config.yaml
n_layer: 12
d_model: 192
n_head: 6
n_kv_head: 6
head_dim: 64
d_mlp: 512
vocab_size: 512
activation: "swiglu"
norm: "rmsnorm"
norm_place: "pre"
norm_eps: 1e-06
positions: "rope"
rope_base: 10000.0
rope_fraction: 1.0
qk_norm: false
attn_scale: 0.125
bias: "none"
tie_embeddings: false
parallel_block: true
init: "orth"
init_std_qkv: 0.0451
init_std_o: 0.0
init_std_up: 0.0451
init_std_down: 0.0
optimizer: "muon"
lr: 0.0138
lr_mult_o: 2.0
lr_mult_down: 1.5
beta1: 0.95
lr_head: 0.00479
grad_clip: 1.0
warmup_steps: 200
schedule: "wsd"
decay_fraction: 0.586
decay_shape: "sqrt"
final_lr_fraction: 0.0
batch_tokens: 16384
seq_len: 256
doc_mask: false
train_tokens: 113900000
steps: 6952
dataset: "wikipedia_en"
MLP neurons of a small language model. Each row is named by its layer, matrix (gate and up: input weights; down: output weights) and neuron, and shows model dimensions 0-191. Each number is 500 + 40 x the weight over its row's rms, rounded and kept within 0 to 999. Numbers have three digits each. A neuron's up and down rows have the sign that makes its largest values positive.
After each neuron's rows, "fires after" lists the tokens most often just before its 100 highest values on Wikipedia text that the model never trained on.

L6.gate280:561471484507573594515498520513479549489528519539470518450571480471510482453538511532447456453497461468441513522522513524538462418503512521495508438477500551497470483490537505512500484441509532470493501505420497456512465515493477495465527453511454513588514461541462539569497506514493460458448439548445522397504467553498519518426499486555499486483519347386430486526501504469401471490460535460467538475522474530562426509587465471506498478477500562449460538505465467518521513473404532513473502493537427605509491502505489424467519474522526503531494427466496536483528457509536490508
L6.up280:531454505494501521425556467584512510579406512587493468502632526477533533480514549466569474457453578570533521439534463488495469500515508423454528491451511484406442576517474512530493525494474464506471548525499460538459464471494497549494489444470483504533570552482554518513415499527463460560465520568502499460499496498483444458519520475477502537496512498467515539465518549506431485470470564469479507527549464464441481439513543552488506479473539517433491549519439506506471546502484543447532456460505471564418555470460496499545511534466544510533538536468543554491543583532468522436
L6.down280:534469509481508433487525483515520593475523512543536569534543526542529481542528505529434537489560423537555530440464516516506499484507576557489540470522471514530528442447466509503455423564481504541506482517475520527445467500410510499531570504520531500472554505466512524522404462485521460519525487488472476539502492463474494429517520510588502543445573492652455403450541514482495518513448423438442494434491544482540561571488546509478526496446469541544495469474481429512475478475526487488482522448521542519487453534478484417552539482467549433465520524553581484526495478508511508515
fires after: "le", "n", "ou", "w", "o"

L3.gate136:486461556461436494438412553487462499548561469547545482439552503441535447581509520508463500570547509538505437500542545556549480525509526500476495480415551507534469481550467461456551483531510485469454534582520544564558557510505432488469472546477476523450493499505534474468495569467458553548478473557495452479522482472451495423477456426515534457511477526418476586474504573489471504517451520550522578471496494480478495493454556551521498488477476464532457463527523531521485480485603463531504523533542454484516523561413548457497471569487445508446471468558492496502441482545533517548
L3.up136:538516565464450504500468512470497507550444483486504503556532513468517440554492573569495426580506472546550505400478483567482449563520460489553478533455554459508477446534513474407568512573494465515495525488517476560447502383477492498543416516506572468454485473485571504483483543470493514494466501529471454429461471503481510541472469509567513432545514545418473535421475505483516505517436508577484505551536471515488573523459495509464509571478491486389464486498506550514463478534539470548470517497526512485543538553452527529493491578488512556486527483504529525550508481586547531507
L3.down136:528581557436483536481484432515467562572472468450478525553494512437493467524494537509481485566445526576519496469502496503440540556497427466482522536458533403552464463545538433496586476592453506491426507459497521545494476489543520505572473452490556520493482510513495527424578489438496555554515529472467482445510528518494507489488548468518512436575550512473460424469469416541501519524467531526451483522536523571532541445452547594556481585553472488456515524498471497462517468512460462545500513540547431509516468506487538514489528574523459535487503492515468547475471477551496457458
fires after: "\n", " b", " al", " ex", "u"

L6.gate473:505507445533480516572474515540534492548474523448541540456593551477473478513475501475440505528394590488470461524505586484486527561489495507468465510478572530468545555460540435490497474515467463486549495495494525469479454503575500450528503515447509529571511502513527542553504417457530475527439516459372471504536432499524485469523493562523498499470472433445533530487454517522494549499498465566489476474500552541520485548435488561533547547502570549537540527515435465523487483530552520498535539479429460458523399519513449539519424541483489480497535569446494485528448559559470485556
L6.up473:487477463529512486552545483505479517424462503563448458524511478483486468469514539436488452499449574508479483480429488425495449462557568490516478482544511527510530570575515555441520579514551465489471538561480613474495450440464423513482484450499485444431553499542569471452527465523534532444495510504404507545480548493511464443503490463469459487483529511497459507453501560480565525506461537484521497512482467522466503536486481516531444573479457507421463487503545506434477506416536503498454514447476451514447543508459524478436462536506484562494497494388568487495429449473539478572
L6.down473:481516498456470497532451469522459510562501474541490486543481474495492508526491495471573522530495417481422537526475486504541507514487544498520529491481453513504488504508485495519545533525555522546483545491472489538458576457504534507503518463556518507504489581488480546501530426542516450532470516533503486555541586441466515489521503562494453442486494584427524527514493517516536491438485476606474536520514550561459456472549480360553541519546466456601517484473410534439560539587534503467550551555529475480547521421469471446559481515528479464561462524553478458551520396502483466491
fires after: "ol", "ar", " f", "id", "est"

L4.gate93:494537461471452470523485564549428506442430551477557464530543571497480473526567449447583512533470449510521483509497575488516456527508497591488488513584508521530398500460510491459432466488422571467539512539488489477453441463524459535467598486534579526474517431500521486515488495517465428497512434465542483552463513496460528585501506509532494496509517464427517437557494481454483516509527460545519492540536426500562497456510493518496455480533562557449523482504575488432456534511486531543475480545501495456511535492506566416521509401508442531538522541501545510468507555475527524519
L4.up93:509516522550521524494456514493475482470500479430465551531494481496449483464548556511484494494467519505445500519488529482550493532568455551474458533535473481588408509540519520552467439523438522475578522511499544485507510552500453466526562441527489406530504482530481448520599499450538531446501482428469493470508542454514487536441638431470577552501514506503495535585520517462512510566487470476513463510498471458533519494483472500516432490575575554408492426519558511505565485539571529556525493525507513527535529486450530466504536440510384472534537516499530518519515502497476579512
L4.down93:467562419531490521567491540508520487529550516545477529539435519420468539510447580546512485516421496480485507470473422481559577550494452486526507463494540503485451446492514527480484425510469554586507515518454524432604530530473478478568545518522455479455479497528513493510520502603497449492543487487427508520501492515532475506355509497495507547433475447431513562507436442620560559498512559560494507460483469489500487468508443477467506518487524544551476487504497491464447487514542479462492499477563542478525513454424465425447514490469501529558482470500521443499519501492479511515
fires after: "S", "U", " E", "R", "E", "A"

L6.gate310:489463450547463534453475510510472508381499481451511529548514447517569477500483460558481515540492453543463579525542469521452515563497433528483476467549490533516510460512554445481515494504591488486483539524516503468541346500482587459495489519523420521452485443474478481516498474509458483456515548451477526463477529522509416491534446485449552521473518487412464482568476482532468465482536523482519464491542470544519530529536502463497504498477495436487551498539483519509510443476561476495506523463498492483577484557562571535549371491450529512517503462506402565456509492564445539467
L6.up310:511467501508450516510486538464525568544460516526503529494446533589540454474504550529516513493495432515484467539484503504498526539488462466467486425519520518494556498479510502421475532448544591521480506538489560460575400551468492481417480591523501494407525547523509468508499530526497412481556435448479596510480438565600469521568532535507573498595539455547478531544474495497492450554536519513486477477463501523566456518477482509496487544537518479452477474490478545511543464519479538511552460471491524541500476560430548425570555535503544509542542528481516521428552511504463449492
L6.down310:514458504458524454498515502486545452539524520537422424521439470476482525552483512537460444453463443496547468433483429559421499551514436521489515430578552450553480505467520609458563477522502476482527490394497445574533444491516501416554504507496475594480550509571433439465503554485487553533499560480458538500522550510568466441500501547460477515534471486495518478513464482548438425493422506454547554478459452491528531515474555489518496501531548471519493505516480478568443509421515446513514497450480540481494539512518490474536446465537485568494455482506492485539510450497528466531
fires after: " re", "ro", "v", "re", "y", "o"

L6.gate332:483499490514483482503477523522444512471484542452457470487508476531461523508429584439404497491585498461487484468508549533494525503458542522520466557502455524483538517422526585507430505614524471402564536521440441560479503536484448536483485506518476498518494526523464574483473486487489467506426458476499524481499503468573526516546602497553473447536505462443531505525503536522567450555567614541485489538537530511476496471492538533517488501571517504489541444464427504538483530544504541498537475490510488497455507457576536571556518495562446529498485485501560577518468468525458589461
L6.up332:441524493490410527524428547462487485531521469469539528563525512569505560533534548518518472528530497496470508461467571481452493522478473530426572507533498472522428485533493561490521492543557459480495413576419472468518497495532553521515476546504551457528563465536487504461574543453453453541448529480485518462451472437531563437542496564484513490409546477452494529547468506511567470531515486525457513470451507557559508560494521484486443520512551426495462504431476500512562537515424452450569496462473548511500478472476533485580521452454473519406481484468472498465459459560507478570
L6.down332:534568488532497484506547486485594518527567598466527501555555459444516499540585444532484444420511488417482512505515406491478497565531546519510514530542465497472427490552468465555490501533499552518513513519425496554453476517436586483544487528492518460549518506549519552460498511520576479519517559499536493435476484527467533541495418426559485502536545541470480488477447547445452489495472527457523516499558518490473473497487469503475550491443524542541523439519515484492484487477426542472530504530405523472492495596414462494443526490452488471510475540479510487596583490497529527545
fires after: "ol", "ar", "e", " com", " re"

L3.gate42:549464481533426487489443492503522522522570526470515556441573496504505454479406490465475539534459452518482523505493525522521419420531516536485453500484514449421494520497488545519496514438492487499479499579552478535516495561547399530508495528470475534508539506619412537564526540480458556530526492507515516462535504532438507491499502595445472450536472484569569499560523502617491501432557550462536496507466536482570520454551526534512557575451513507472479490520517556551499518557496486510519482469466465554507508534511493533448427519498478457504510538521513494539571480501503535395
L3.up42:542478414566457551449518461566488455481525433458552532523517441487504471483469500583524545523503468469500561453453480482509463483555488537482512487447527470530476430583492576546484508440538418488514498515513469476534477603449476480577554548481485512473505490511507447485443466511442525461459533560479450510510510519508472495486478528493501477432427481599428453554547500521441425474531518497519548481439515427530524463467548473530576521509537510492528550569506522482554534552493564462485467457380513518459518505506496535474476584457526510491503467445547504503509443455509515485
L3.down42:519499420510530551555575537442438496552492542452478614504490406569470522545460439485545510469493434480537461476511460470463472583591527437529517488471586527526563482502486528521476570561472485535521477549519445537496538460495522503531472443537489442514522547525507515497457486515493445453530534516485508491514454503507467519488509450472513510518535443515420522462480489547593517469503537486534480424452525573534489537568477448509483547420508558515498544536531503574535458475546532499494515476487527534475460456492469442531524549430516519454552499588560519476494553526518457444
fires after: " b", " B", " w"

L3.gate320:518445534572463501468458458538568432595523498491492507522542535455503530471472419500487510533574490522555549537460488439476522486445504573558492513505579487488517526519561455530427483466507466480495468503473531480542548487564539437513456453442448540428438488491516445468600565498487467479474444504495558458501490533527491499380498472413486525459510537483461527466488509489542517496448508398497512438466522470491489550467562565465551498495551482514493472500434537512533559456487529475409540458498507502496429511533549495547494481451546489546525509444600522508510489481506511482
L3.up320:524534523490471483453527546502429464503476495470471492452458571486542546508504468457450477494575564539541617545500529510523520591511518556497568506475566496532535544532473510521525508462495533486516560510554524565517564514503531497501525464532457511474474461478487451534513484473483527422544452585456443529535459564491479521479456556440520510441458548473504483539533521533479557547425566524509532479496546563517529450471596429517439499449453493513477531571477526520510474480420535518468487476434473478550498458516510560511466553464453487446537475434490438562497570522424544534
L3.down320:453554470498481550515449473525492437511538585446518507459433502438545511532502456575525567506479513459452497457497544512550474508513437497498493498441519429492503544511477476540530598491497434504504550509536474508523477525521467421394475577522474429544489379458558454462533470505532506454413524482545486393508462496515546474534431473498490525490564445571493468505493530439470521508466459545487557494517545504516449517523559508480418530527490534451452555535524501506537579460445540538494476513486496489461492512519549473481492594554495517463510487490502517450552498566499462470
fires after: " B", " b", "e", "re", "ri", " O"

L3.gate162:579543498522524475481470515529520441455521562483461524545497545494497439470528500553435457408469492522503427501573537497505510481494466518491479542448462531514561467436502488435533466369462407519452483494499492457487551493542512518523475447515477506549524495467471503481489530452580475519428544504459473440489524495555492424537463513455476495504462385549526521473546522545475488534513597500476534463501458493492440411505512559545490472512443470488471505507490479539512517621469541504518497521443554558450462476521475476438519517511569531530520499428481528570515474462483573509
L3.up162:541503517528573541524446510554512512555620550565540493561530571533448495514514480520514444450509455514532500503511468521458564514491540576472475541561512450381549431499499499507519467415530474495505496494500535491523517484501503480520456517511450548485546506539487533523503530481578457535479464542499480537527517484511532449559511465443514496519529473519538499430539527523492474549508576507451516484476497511475405455450425502564490506487488474388568489460442496531483454529482542454542488539453559527426500463497496506413600480531583416484473487459514518503522462475545459525
L3.down162:520529529477510573452465474501509508583548462548569519510532488546460481522507476576546451562448490524517585531441536445464509525486452587446468469512536528465481466469523547455453473511485490575578488477511566486496474455473532515494502467577396507543514444521464526467552554514534507528571515526490495488518493518448471456499581445544485499536509546606442487464483507546526450531520427513421554498482496510537430473512472493558457423522557517515561484409487489513498521423474537498509462515502590497508476515454448496531546496471440538534469529469470522482464537506477426516
fires after: " n", " N", "n", "w", "and", "ou"

L2.gate146:530468509419586538457435559536502489481469538445490467548534459478421472471508482488531548546487532488492484490481464504510487455532472490506479530549460480496506506504457506441377454452460458542581454414498480518398506520573525463514449510454556480487560495533476509475452545528540498519509559544587489492500491512531519475415560521508479522512465414475518521456482516444519564534504511502466469501466505462473524462446456443483597536488526454576450520415459545444520523488507475503500497556498458466497520522541607499440505517501466518609523493560480493479524495495563547492
L2.up146:538482533474527577461466525500538453465417525485493492593487446493463556470505462497561495538525516464546459487472480475494562462521454571483402418500529489542494551459481527392414507486476496435513452466510456528520458534518494522559487472423570454467529482501548495480440500469468465541556570527516532488522495526515526453454537478588500489525504438530548499481530497465574520565533528468462532480527536497467501489491434464529550514522519430512427586395510465434524502441492537485557492519471458458439503468498531523512507546450467493570512547584515490539485502498527541530
L2.down146:536525511458577458518504575560435470627444565555520496442463412531492502429536501478464535524463527474497464501484483506447457496508447528443501491534455518539553489453407455493492490480441494445479522401508516484568480452522549579557471506553500496503489487544474517430527520455546495524494498467483473504502482462537520455538506494475478479531538535517448516454528550487468492498421543503460481543470575494471509475532455474522470493473460482494483548502492492439458500487576535526568482477500394460460499521551477541538512471464372514590473469502480465481423540473540531538
fires after: " th", "h", " h", " H"

L2.gate65:482516490530495449575509486491537476463497455455509467463510472522501429528530484505527485510593490452550485411479535479492541489439479467525494528483470556512483564503464492499442482496512474504538488376395508503545494471528490481547490506466500439544514497534533472481532526490469528534458567475500467443568540446540501471516585530495528536488458500478395528485432491501507491534584477560493539462441542491546487631446448464479433537472488531479417536449589491476478527501450451511497531560535556527460399470524476496433476543507520513522434534552490494486436526540493491474
L2.up65:487519536480528476512508506489474545457488445502499496511460572483461491545491467493483553617571519531506514493417517542482620514509535466539472541468520450492508466541456442477442469496448444565535492437407489509462436499447515553496497474492477476522495500514513463477518544526489438478460509498520514529569531507513501517489582522509544520524506544588500490480489515415542550503501472570425501422439604526525507480474461443540448514512500472497380511459519501449434540457459416519530458515523604418539511486434524478490496467513543488472520434492493496466525550520479486484
L2.down65:478548479554474532445500502429500457541488479470468539555435554519488538490495522558564542568501484498456515583446531540522450518522498501580518476462541453490620454543487511468529546495453513567501526525555486511549553476500502579505411448491436527474490425449499509521450466528566479516514481492509571535529508499470521499532533459445499452494543476431555462467529520503545474489446487506458487505491485544474490392551526442534506502445571513518451488515518546458560461494437515469478539405460508429488517508468500460483532460455474472505506499541531384504507592548464515485
fires after: "h", "g", "ar", " b", " ", "ur"

L2.gate388:557438518411522521412494520514583527468532495553472464500484528471478457441496568469422451459462566486491478529531547498522475485544454445522513480542497471483528483475530544483505470491468411480432518518533435514471557487519480451531554534531481475507546493576518548503500506516569530546445532559535518505524474518461489456489470475469536503491493434455511496534515462482539543470495540546506462468490542421519517500452518562568570505464491565490484507592461426526464509608560533428444465502395500557584544502513501558456533534514449511500493452461492525469544526515522583488
L2.up388:551493512414511537497541493526489529481504511559534438459467518491502507442514559493489433475467526466525427533528481491507453490531448551498463439532497435460508501465499503495560450475483461490489570505474435583490537503508495508439534477535479473464504499580474577450461483492486569548433580507511472549554491479496484400436495483443477465543558408525485495529521464513552568504454490496563452480482536488498524453462536545537520537489492491475487479557506439543469496574529489453455419500359484544464492463493495518483518518499480577451532450472520515481575581554561520548
L2.down388:594499513487553599512500485533498453540559445499500419444511507471517450488484547573513483494476466493510464460497445528501449449559478545500481460494485504430435491453523437437580419515517474488558507539438486540486466456439447552488515468537479455444512568501544519563499434451502513535470511489460515467566456451527519415519539473536491533469547458599472471461481504554485468473473491440494488490538489480485473473442480545565440482500492523501512475482470483465394507492460459540545557484437510473514448503487428516486552502487460457482600520468426546515487476489563513557
fires after: "ou", "\n", "ew", "n", "ation"

L3.gate212:492453477501452512478469554487539517563555537501526513482475523521473490481465479450494489429502507472490513503465452475530491477535512539571472476472604459513501505450466496395465477415530542511559517597479462489498500462533522390464484487476521456473570501454503497568480466526475465469489478579500517485502503531441463507452453503528500506522511456533425522449481458536473485524526547505512458450535488468495472458442419441531460465554512450483528555477466517521557522553558524571551578577409406483476447492499488514421549531605457480507499458552486539536481502544479559506
L3.up212:540445532455422414471468534531494478581493511492479527550469480540515466467490495525502465546474480530530572461460463537450507487531469485566487512485552477511563463499419510482461526524521561464502465475475503471524543437448489425533492543452420503483471551457480442573534541481535446505463533510460482499487458474503570520471415484511449563442534501516492415410437477556430439522482486531515518506456474455475566537465440506474459528474534516573529526506492464508506563481527424551519505545508490538469435514483549472505467554591520522495520419494563488532418504501570521555
L3.down212:525489533482468494478501484504477470564500501461478518517525460513536454527499477548552426529503474532551527488484503550488524474456505485464489551446492474518540470414482515573485492547435505421507514499526487462469555455436467433491455436517465519466474552446528452504460538465561508566492496522500415408464573542514546447497454430403569479486520503543472485533508485538512523559497486473488501517486486495517594504567463490471476569452478528615512484486515512467418544465447507538543482460535536541493443556498485428593435507487482565506512513427576486483520545489580455526
fires after: " b", " a", " g", " B", "h"

L6.gate156:562526444522506521538491580534409509495527491453475522471508527507496490466529488513517476539502524502460444458476608479452516515469528508539432524544492501511509542499477540505559419495509463570514538513529482462455459520532478456453536500596524482511521504558550492494484567498507578549508532489449452482578471518544500476396546523492546451520471439548508560492474513438484531470498516559522543431505544550426504565553465542520430434505537489472485457436525516518460482509542482519476494448558460466484512432570521459503523536515531501395542525520414478602498470440493504561
L6.up156:524498485493475598494553472503528550560512495601474465482556531485474440509451528503482524523563479504539404453428544510415484492499546483464558520441493575478553519510476489506452471400511523528508500536504478479510551564487499516491531475522505527528420505500509454455492496526548535541534549489451427479576564492581435469459506471447466532541510444508520545456443478494505462432495554509512538577435567420500497480485448436510558513471552510513544494411577525482491511478534435503515513500463497469498504566518491508482522560515420565473494524486567485512453476451521472556
L6.down156:547444528501462520555483510466480562518526481535541530571465529537417519492466469516481459481462499460523519512515514465530497475618534516423472521507527505596579512496482425460517474517496418509463499475488455550501510515538492512512509539581544414450478451507530465507509499576441525483489482498509497466484455491552472491520508516514461523466401471417491458489502435465566425572519459559495506532506531473494518440426522540472469483508538527518473465495542567470508568471592500542458518429494489414482576521463539453523415518519527444498529534512516485430515547545443553462
fires after: " 19", " f", "h"

L4.gate161:537511518481489516525457494524463512516506503474494471488507524451483502453518554455495517545474468469575529462502469471464465498553532476498554522530539486503433486458495492426508426445438529585597491523512491474566552488473525479583501476524476445500496484509510541512547524536515499474412427568439527442486550478438420484475506480463553472509472466491511476520522475520556524473485549554468492533500456448443422509498500467495605564493514479512458475517606482507468541477560461502432439490574500504486538417467552416430469476494425481564530523533537466448500400536470496553
L4.up161:550477569527471530508518522451489542460476444476527535522473473544530465516589491443514516494521522561466492548532578475514534563527458494540492503556433531444492486519619547478476503476466508429455533518558498392523501438494502462488503452517571551508475526583546427483520484433471591457535544475529507485533545531512506550562514508520476536532543434563528496526487533504489479527492441532513518484559521488542485567456544520484520437464499510506510458524507485562552562477499535516466436597480441539483463510467472542585550500525524484435538514414528505505546445430515462506
L4.down161:551530487454414491541503552614475520575550543530603472587518539480495508489516511506487461489569448458505465517495429513461535505538531457432522511421532433518498499565538515495492482494459549538460571512481586491598485559518490526457543466524464467556569477509426509496535500522534424466493493566516493478442523566492527478426539463515531508500492512429501491443436533488606492504495511497489474451479488458505467498537440505484533536482520538461482467462511515440456528507566423463525507541557481509478457463504528487471454491529464498581534530508522434449454538451508471513
fires after: "I", "R", "D", "S", "E", "N"

L6.gate220:516456497544610549526516520523491540478494475462462502469534514477516460460505543454486536529571483507549503412482506465505479443565551573549442474499484482436434391463507464481485412548513531477478492528495494526514492527516627422478485473521492489508542457446546501516480611437535537500507482521521445551529498516518508422511547563521554494454529498566512562491485494493456460501514545492465442535472521506512494574424500436507509470458504583488469528468464567495474522553536479524462483535565455480447515492627519514461546497487503489471485588528476480499507525530461534507
L6.up220:499380501505507552498495495516521548532487466495520494528479460512511488471483528547496500473521461475404489458458536543490534505453447569486529599489517474474483486505506485431426488500573611506511493461514491552501453484590524533520497517565543485503545433565490530532493487493492454520452550480541539462543444563524525479510543472519453414482488477560493554538570528531515577435491549486535475502455543499482458492512555486508585474477473506431504480438545501527456513479557503539571522445493476530536524597517558414527558495539468438541502550523489496502558568503567462455
L6.down220:592539468502525464482506467509460488510537506543513530467573508504491481517523521472493506463516535471428557588542506538464509551453526531444530532457538536555524446491485512501504470490513484477474532498478462442514484526515399458508444563448407415474457544511501453562518486444478468575510458537509456471445537525506440473460480481494540520436440493428479548463418515574478537569433489495526591508481496547437453498485533535471466535540505505539482493516507501455423490530487386467466474494492543453472495482485496488535421467529416509493524402518437475458539507519485559453
fires after: "h", "e", "o", "m", " re", "u"

L3.gate54:476472478459463451466430477502476427561485515506558502508540518477479455512499481462515507514503477536524517472475476529524445533473498497582455518495610460540426454479545445441403476463479616456523450554495553555476493468520499440498471477485499522474442429532475556541504443537421512412558494489463476454484576525525492521512490525479562498485537530489454541480511484554447503537494521546502513473545488517474495465493557501471530471548545513503569460517503544521567577505579530519449457509465477546500588506518559437476466421547539577573500530471501478544544480429490528467
L3.up54:507505460498449492495528509505489478518478547442486500469543503499486506463515427482532537435503506488574513424458501520535500594442516480540569482442534511424482476438469457534553463474537475451582434567507493497498556532541523470522511505446531426457455470461532497578501479504442473542576515509464434566469539554493441433462476491430487538499468543497481481508588493491475457474507525468499530503467467484400454504471436526456466547481507536479525498522461535505515494520488437466425455471469448445465543546590544508426430523493490452486466455432531418513544492529480433453
L3.down54:512487440448434539435544452465509482517529534480442521506447526541533477437526443536531591512469526445468565522485513484432447583497555476491531521493539463406515414464440480428498491511527440443548468517575464447538539538479547432422517491482515483448480514472543524562490524458588453529520465512533536609508530489513486431484490467454513460519518487500450473527498436542538450512440555468507492538548520505510419499509473460453539509431470520491512498470477513499491515502478537463472524468428554478448471537502542461504509493482493441512425411489517417462491482501465486447
fires after: " d", " B", "u", "ri", " b"

L4.gate14:542432471462498473387483455588494485493584497478502536493554459530502505525546456545517458511537582529536478550505465486519527541493494542465558518571539510495476529465535451459461460545595498492502480521527516490576413467565533495511471518506539501497467555471495527483511521481479469472446408504538501544534450558528507496469534519517529447554579438432468488562534497481486530480533519507517445507588481516461509517478530555523462577477583491445477509423432454473479493510502540427467501451475514591548503538537538534581465469511476533501470479520513531477585522575531518463
L4.up14:526474571494476443564474554467440464488522456434544492466512522537500537493522484525461474522570481502546499475528501460501451479513541509516578563500464516489515563590510456455585463501575575578496516504540509475516428502514531420435505558516565465532475486528562511483514546513471539435515501478493486460493501558545581480463421502464531527487490481547490494486395542473507495438564502444558459471585439509537440503528500497566483504465521517514479561491464456514572506480459475471517457444588509511414518477502527560545583496489488505486520520533522520499588455564491500484
L4.down14:420482524471472414535409533482521469543587481482531507511500467631516574460494513569510497491546445474547489488507483462496448514472505458468492489527482439529497520525456452525459552484530521566572458490505598530484532564517501502465501536494461545518449578571507606467479486448542483534517539485461498519404524467515519505485516481596495473454513460573554529500548448473438444509504490542501503499456560466544450521552564529491458525499510547470521516517508534490487527472477523452476421543526504523435437461469466514518556526533457484424489551511402518499525516485476512514
fires after: " re", "re", " R", "e", " r", " T"

L6.gate476:443439532454492443410487509491471444517545494559553533421474444552474559511559535501531498543540521463489506461474416517554450490505526505539509471491430461510459500519538578479428530543465478505545471432540510514537507518468527433505452533454507459507520469456446520507455480494517536495459487535505528525461557494396505507499532451486508558575474520397484531532482488439522510479457564528539493441558482499488515503504534524475452498437556492435460601564523464464488564519449454445489462405414513551491501479486503511481523527483452488439532510526476469388487511494476518462
L6.up476:448515551477489508443546466486474473490546523517504494499452464472505485444479527474567579516516493446541444417470466441565469530470509483538521557575378463541550471548515515537438493448533465540476459474544531479464566473492495480526439488468463436501438536519483464530553526505464546476411479528523541498484507486558473549461530510528497509505455512464550466493396482475551492478551518416572468461557454499527492543530484475405422503508472479555503493516494425475593499509471497528523498481546577561490508465554525493484521464497522449433480546510534479476449563475552492574
L6.down476:395424482557522519496557526535429527518446451477509458482456556490454564421514480469435576498428591510561442491474496474488437490563491417546469437494465503462481488518506492498481522395540510475569540500505519484467524476537523496526565469450448481476473580481561446466453462518429527511524530450553439473462533558507560557466472442426497447533500579450536549422467455419499500505459493474515462486510496496470529498473556477474523510497486464499530486490466577451553469490510524561476494412500466516559470505508475463482513475528498547464518493456496507480459518489528485488
fires after: "ov", " com", " re", "om", "re"

L2.gate4:549495520480583523431506549488547473455470456409487472493525476519437461505504477463474543535518489428487491461499520453510570475510451477527438477486545489508527527539522510460434520448537495529508488557498483491458541518572565475544465479472526498511576467490528499465505543558556428493481508558581526490499495502544485499419551525520523545428555434496446557472559504501549487526498422502498444438482537487548523572487423444525563517545452458516497520383472489489500487465504555482471504548517459499432547543481570616457505510543445566503486503521462469463457502509477580490
L2.up4:597495516525537459462536548505535436471437491445540457499538522498495445485454502532505506558529549511472472503473518478494564438485441467508492432518513484460425527510461524423408539492476506481557546468559454518471541535449529524516498452489534500470531449537534501526428514470465544452474485506541570493555482508536492508452558475566543475478554488528486443506457512487509544531599524500466565500517520488468551522476420416526532501542456436556464539406437538462545530455520577498487453542495481473485554542461531556436485499439462527526423542567441467493524512485498428495
L2.down4:528541531535537476471456533526482462606419534563534488522511454460483464521560509446507565526431526555480539524457477488492473544502467484458539485500559512503517443530427456469474562495477513485477512446519553514507479512459540513535436488556533488436461553539515565479514414469552581527508499446529503492498546494559516510517583471489497502536482488579482472548554479491503485541528529439457523570496478470500484463559457417467516481465523468490486479417496581510480531498536537530579571491574448494510531551465469491482437479467416543580472530499399509497450514473556443510
fires after: " be", " th", "h"

L6.gate298:504539494472471452587494462499467451520499534482512554502549495481549491426500543485450451533474500650492501444581432470561493547537469523426498474417486476525503553474512433521504443510484461500468502460484514500535502561568585497505424493524476549544467418459510514559552474507528555492449480536544476460438466512483591532509528514577466554527474436477539513532426479504445546466468497556515485489554522513448561515512536480558431497529469463482504513486529470498487516541485427478439511505496515514525524495529497506483583411487472451510500530566494508459486519577499558450
L6.up298:542507511542495479466472448472437431508556439568479476398476505455550497499496521496537472472506533518561509551467475523482524447443523525461496466515471528519489578513456486510456483455504584526471474534582522561554421483424444502566486488486535492470516510519441554466485544518525444409454533541505550503456500527416560557559447557520526522490514501486464529498438441482537537498471495557522505463447535518454499584492550527483526534507464530510448518451488542524561509494438477494449573500492529493489542551596505423461490516535490474549490551508498420412458502512497419520
L6.down298:452451482459536513569456490536514471504459514505557490523448471464439534430502499538478497479509470500394467539526538561546530536512530476501530430421501516548495509444478468474526512461442449580484497502510542549507487452521520466526524489600495421484479477534445459532464484543544514543488502506598563516422509480517610400505448586496482527467474489446493531520487493478528488455587540545522465487486589609500513540441587548493504520503503497512515472555470495450493520478504508490414493556477472459551534539539498539513571515515543451489475478530480490496548477467501529556
fires after: " pro", "ro", "ep", "o", "e", "us"

L4.gate53:525533513574593441556536516521541492451541469460506523461501509438480467475513505543502464522509501468541550511522562491497497470526498459489526480497458599390457533507506495513501482501488553460516585543586492450536596473554493516421534549515519533554559442504467542462509465472518463462480545462429509502553550558560513532493541540474517532448430490461545535464539553515556504543508560501542543477491532504526564472494559522458492458516482479550489423461499525444425425557486524571557461525550504502450450446491545468444489515554479463494517539521449490488417461527478521493
L4.up53:567484507525432545511508468469509502469612491458524512522533545410462492420492466520433423550489467443447511487527485532452566505528494385539438633505396597514532500492496448488492507492518463471454515528498527454503518527510480505537481486485438493546437492529547466470481489447539494497526491510509471512524547526552501515462538549524478482529525485495514432479361500535486532466508466434444511521456516548510497488451515446453485449493522555454551494500537523520567486609483491471548479528528479485492443516484488476500498511435465521545494490443508539413501535528458491523
L4.down53:540540455507496440504499516487458519501445443533562463560571444449495411512517448406473532413514515511406433446459467522484499458501466470531519575556458497474526491492521475539483544475445496469536523497491464572545481535471543514597470587519456521515528461490523463437482417463533440478517512591504544513507514429566508550521516560494522535571524500486540548458537521509499552437437537521477500474480495499516456482538528484471450458485447578518551465526450501465571506490455519495444476524535451443510515502606446519523522465490514476509518523521548474459493562511473546530
fires after: "l", " L", "e", " l", " f"